From a checkpoint of a small transformer trained on Wikipedia: LayerNorm before each block.
MLP neurons of a small language model. Each row is named by its layer, matrix (down: output weights) and neuron, and shows model dimensions 314-441. Each number is 500 + 50 x the weight over its row's rms, rounded and kept within 0 to 999. Numbers have three digits each.
After each neuron's rows is what it responds to, as a language model described it from the Wikipedia text at the highest values.

L3.down383:540579519454447481504450510480551563570442508567382492488543506482474551451477472450501576495562438514388457622454500538537423490550457409450534434394459534503460461538498461444485548468581516572450526466539472558499522485523468500527492465462485460458465549500490583581479510563458462536527511512405445506482449534572526486422563539533502577533571488586549541559491457530514509476516
Wikipedia section headings

L4.down588:536429546494518555536456539425520564431567507482452463514540459483592479502556560612544553462483485458444534500470523364496551467418533527481409539505415519519510509508492512584535481617539496443450485467484587488447601472443503421494487531536519517463525454512508592495392536467500513670410456458490586469570420440404503544546482494549515598507485530483480484542470541506467560466491
Mid-word name pieces

L2.down632:516491484466444404460493444464469555551495570527375490429474482575486433461492492498552536490475497449563503536494486568559387464545512528478505541539402442569406435395568543502450532487472590477480500505528521524464420555506437465628500623578456534487514578464543628542485477503535491545499569553388520364505457520505490566519464497470518396420513519510582527560587489455428504542500
Verb complement links

L3.down304:493498447442518367503528429448468472550538503513520445509514510535517560471517379498668446604539588607455446574423536559523508583534506376501482508449532499491437490469503564559492517531546501495551410483430585464599603427478519491533400555374418499447525551466422391539548500513499485599489540435534511533496480520520462494513487488548479467479471562565494563525456492433558601483487
Indefinite article "a"

L2.down319:457498562414520503521495472562468344501463511579572533392494504445472477525512499401540487555456413542489506500524498482448488460518421478471520611483542431532544489476477422550494482566547449395519469430474489463537493436511444471455464505459482509551441509469539493503512558578580496374484439454592570477504593484558488551449420361451584532429499540492339447465449529543473532458474
Hyphen after numbers

L3.down478:423485462496436485557533508461533502516511454482466461491432535441466479458488495484552461490509418519485481418539481550377539479496399441516526476346436527518523447571569485568536492524450508543601454500521455526480480522478479509451507418524420461564494534556522510446587513524458507514483487560677458453512553550546516529467443409597487497459488569504516452506507470490485509507436
Empty table cells

L2.down333:509553396523486545618473496488517523520462428506451567458489500543515473527522531479496541502475567525494485445522478528444527446520483513511450553474430489442476433457457548538466514558499434507526473503618525437476455564463521614491550526531509500560457524536503589463562422557544549356492581537529514490510505440555585591441531442463505478459484447441412389473496512443662477486468
Definite article "the"

L4.down565:555500457556539530577520500478478407513452467527490458515502442484489459440500448484485440535430490513653493600566504516454517522469473547488495418382445465526569548493531450473426437410516502501473512458517545465443474499484438592485461422516485530515560486538624487506586507459505523497507479419500451489428696525528492501542554543469572489486404421552521515542633513571497472436489
Location prepositions at, to, from

L4.down51:428595410440527486536540555514565473461451575457528541470543435516545431545558461504466531388515542551467494502532518399566526462541537541468464452537518488469573396460499456476568437439519445520579503523457448499535454564447477475592468583500462411569482473460535556533482569524498404383533514489494500388498380501563496490355485532587449504490494435512466505566535461440594503503550
Word-initial fragments

L4.down747:509543535486539545469478475532555513465448555430465454585538490524464469420517551452603393466482440609529535572469459486477545541489450489509507463478543526510407481462540428510517490479494433491498604466583467472538514585499537461432565530527447441533500495450478540499532475526480496624450588505459447415489567493376616476537531509414520536545502569441497465422540508561524563491580
Indefinite article after "is"/"in"

L3.down620:581609446529439530527561473541480488524469548515472486450440491434521470404584470495473460466477551574508486562481546473506439427521528504432533493456430491467478427410491430535402547464462396530443591524473493401448492462520482498549521513535502490501528535470449500482440462572553509384559547513498481484463512495515594550487492488492545430444556499466460485455497560459625499524558
Definite article "the"

L4.down872:453551543510540538455520449544477448458540454513478523516598433534492474500531527527463583505437491505500529504485554616476459565466468511528485505539483580535598503548511531510418453443490493481547461525584429351466469529441561464529421459442497483468459552465479577568508428382522530247516503552550487505461507465496620435489560463616554553495491558529449502595514510501566394606400
Duration phrases and dates

L4.down443:538462509423556522505548447517467563424560569457490501560491437528537433508476497404571523497508550568516496554535508466544481543415457489554496517432498508532443340439509548462514533426465527472466464529490503456519557473513464547409466519503511492514437528515521543500443396475502529535461582491497581561483569441505508464516680575558530410545448493477507401534538457497584548516466
Headers and mid-word fragments

L2.down890:501541487443508548572430529471511575516536446480446623451459455552541533491523482377489436502434493582513482458537497446495398525517410469478496396430468526523518484494581497498483526473594530459489582487498494477438517438532446538481502486538470537520460535551535472564518540522517511479619491478472523481486516530541511509500547581580525432581608520522469442452500575538515500554484
Mid-word subword fragments

L2.down589:557493455538539482517514449404503496522574501522498543525500533441414429592457475528516511483494478514498490449465482475475508527452542495512527498475535608467560550444496507431501553436547549488563459392451499497506522550423535477397496514453441499537479478396517383485556476436399470502410614482383471530520560423549469478563530510514459485534521511407473502553462468570456578437520
Coordinating "and" linker

L4.down771:540495474477535471588435533489587451533571451499443384490444432465526487464469503537519509402494473481406533555542514524557415468486524525417559429418475492391520465513554494524570490542434524521485432488530427453566558515425475579541545530487575461525444521488504503508487538619517571577467564380438487574530458540546469499482445492547373530451515522471447554520525465509476554507491
Narrative time transitions

L4.down354:448491482514440534582511499598440564504523453646511469553475438525514442473463557478364465452487483460484429513480485467465461461515442505527529515401487438485446505454499624599505517477589545440553489590501513507520448562575564591419509585554460463508460595510387492569562422489447499179521498488488398539529493477484470469440512525512449496446529495550467542589453537514540575477492
Noun-phrase openers

L4.down418:527477570581562484521539550399491471468498509551541573492500577507507400468529568480516466552449442485466472567462472403576389468495536573505490537420468495535473504527511474550514543495535590413556480493624535457474443569510568372535427584544510529549530460514415576552564516503569467495562481497496544416387525571562392461469381478438463377426464524573510543506561398436547489510525
Partitive "of" after quantities

L3.down567:406427584480495423493454495508553398493481575456557499542530508512551469448562524463505538442487583466520543577545447467617568412430549423560526532490484474515557452528539535526544506496529615418624479518499420499469478578451557519476429408527561468450485496439475476465445547541556550593475527426444508542549527411445525609554508537516566513525497481511534550544548599457553498541538
Binary coordinating conjunction

L2.down26:448530545471522423491519434462470477622528585517437493472494524428467482464485462520518509609493520487533559505473508523595521435522462527461595518406467537523471492483467523494500544500434528475505551466377449500514609543445475467459439477497438545467493455459518544468517431498474532514381476457432444452476485539420529526589461540465467511570521385438488434406540540559506452537465
Date slot before year

L3.down584:589421450544463571490533437425446557505539420490442551393507525561393541457523549483513526439498503495576612536436475515497558535428531519467466535524442487451525482479467507460468548536453532477510425491440529541488507489484634444497538530495524456347503538455538415497470547493460509460511452514510618531462478456410456553569535492484447468508509461532541458519561503507418468434510
Name-ending word pieces

L2.down777:466465431416522385555542516500606495506500500506481438486469436552473461474451570507549443564508586564540525521534562482522505478477422422517481612471544498446413501489520518517540503502412514457533417528393571450582519450562516539413403584451500560526474462509443424509482439430489449484504661388481460494522472535508522575427460548565530587489477615478502596540527413528539494450568
Article "a" and word-initial letters

L2.down543:438563551556442517486463549447496558534622513513499507448532395395556464487377597460461575523525482540533483601553491521463496463557473498591515453468441552480429465549556496518574540472482556510575535441501496499502478527499436554498432485516517544584542491460576439532501523492509499495513587449436432605406526525417452511485445580570550586521524512529511437576492567492565560547452
Location/affiliation prepositions

L4.down291:485518609535529494483577515457503531436512487589514499462503523523503535563542586494581405462514438459429418469513478470429497509539407461526524542466441535475465446558496462440455438477446531542599401501605451489447470463486456516478515496479532524438548436489484543426569512490466427507534548530553575571579510547561531495525542344562489560500493411533401494505462511487540437498496
Table row breaks

L2.down768:497482418442496528453477517561519504561491471538500430417474459503499527487486565474553538504466450423499452513465529410596589487528500533455477521474539492553490425479454561463416527482598491548637367553619612553450480444466526590482393486507617430445446466520482489496474455595476469531507489573507421543471570382579515524459575570510557556479453478483438486502431507602434510522468
Partitive "of" after one

L3.down431:494606389545578592509508520496517484457474496506442518431503501518545542492491438553522521481524545492527521451483544432501595480477524490469449574456528504469477501539446470559510480491451567420541510574581456461565549453500543576488474503526423438399527402485468460510460459590548499512418569442472538431442504456496487477421419511535457476382499470510446527570545511515535504527558
Quantity words before plurals

L2.down330:526544420480510551519519539444523470460527456518548457476594472424472497609487546528497544578466486487435455459483520537508541537594548507508561522401521506462475487525417503439442473453488573523583379437440529497516541437482480522481431479449442545525479619447486618453552536487515503505520493475507489611424516466543476475516555520452544598482475430557398503541514528465474472499577
Table row line breaks

L4.down221:528493460499558428519506501504456500418540540524528525475526483516501462493502469595471390489503617509468512528535552436454517443457541429538497644500461502495520550577447537463572441450512518460574541402496524425540490512547540415497450476448568576525427455433551489496530556515547493239473449475500440510540572494396545453536456565475425561542397499468524446527507537488448487485564
Clause-linking conjunctions

L3.down545:509547532506550507504507396560432579442666508475351510436492462456593548554535409495572541403519487526518552536557561500590458493496509459656527568412468548511548484475544377443525429638578493470480535546472485490482498506541450511476486418515468516479535505575578475450460392522464459545421518532425522496468541484526532476427506496525503488489492478513588509442529488534538509484467
Subject–verb adverbs and connectives

L3.down837:467452549532567454463465453525501488570434421559498427472557588447548505520515560568453510472443383469467489540477526517455458517537489433519463425544459449551451520557469587520529577451539483489538430426541483479460526550546528564501469470467417540562555568487553499528450463527491579471498563461510505485437573484464504445531371551439518548515468547555539546490515471510534548506571
Place-introducing prepositions

L3.down173:541482480596602591525563530470533428541489490513432603587511499568529505502578460489475571507494546503502543388475485447500520489402497592381482526443463413492465451541524515464510444513505549512504514437536515491519489613496494467532463456539459446523537497538467493449506551523560467683465498481488558433529481505472577522491453516553531350566541514528554441525572450479475417541509
Partitive "of" and table percentages

L2.down458:452505405543578412527459483384442507480477513557484485425525532545540496494553437464424477518462496590514572564476501456461472554483451526396466554434519512532523547415527568442470424448520422494333483511436429434463441573483464517419582421465529569478464488526477550553510538425508414515531469512567447512457563569477599466458562471526395576508470548538548427474505517481511474582440
Time-anchoring connectives

L2.down667:509583489408360500510441582460465491541475606457571498447522510489524473543551459461482507470457580535480548513537550522454627495489568417504428361555515480486487554473476453592483542482463530557573507582507547435553492402523418527543491488532504575517498473504516529522476564575502452383466553483482485506481459491497567509550529513488364546466526529481492451488503549501463463464431
Word-initial fragment tokens

L3.down171:450490485375524508534505483545544466449487499507514451506575530508470572561485585384487576483510447512402474369528538506508517501438544506493510467508497388446477544435474562537529453484541568403526499498455508449453536519497481401536494552527602664492396587371545472577498556566449421554478507528536475503565476507504484427438437463505579583524556478441400486423429512489412495486426
Number-attached joining punctuation

L2.down215:573509560412491520441488498446398474526541498455546562415480486495473569518552561503521523394530513486573551497482468484504573472445535577497470494443460511512553566459492565528523522561500568445488491480509553523532588449444459485506453613508492522540466563532517425492463532479518411658504442509445666516438457495456463566543563575514437545440518432550515464465510478496481469460576
Proper-name continuation pieces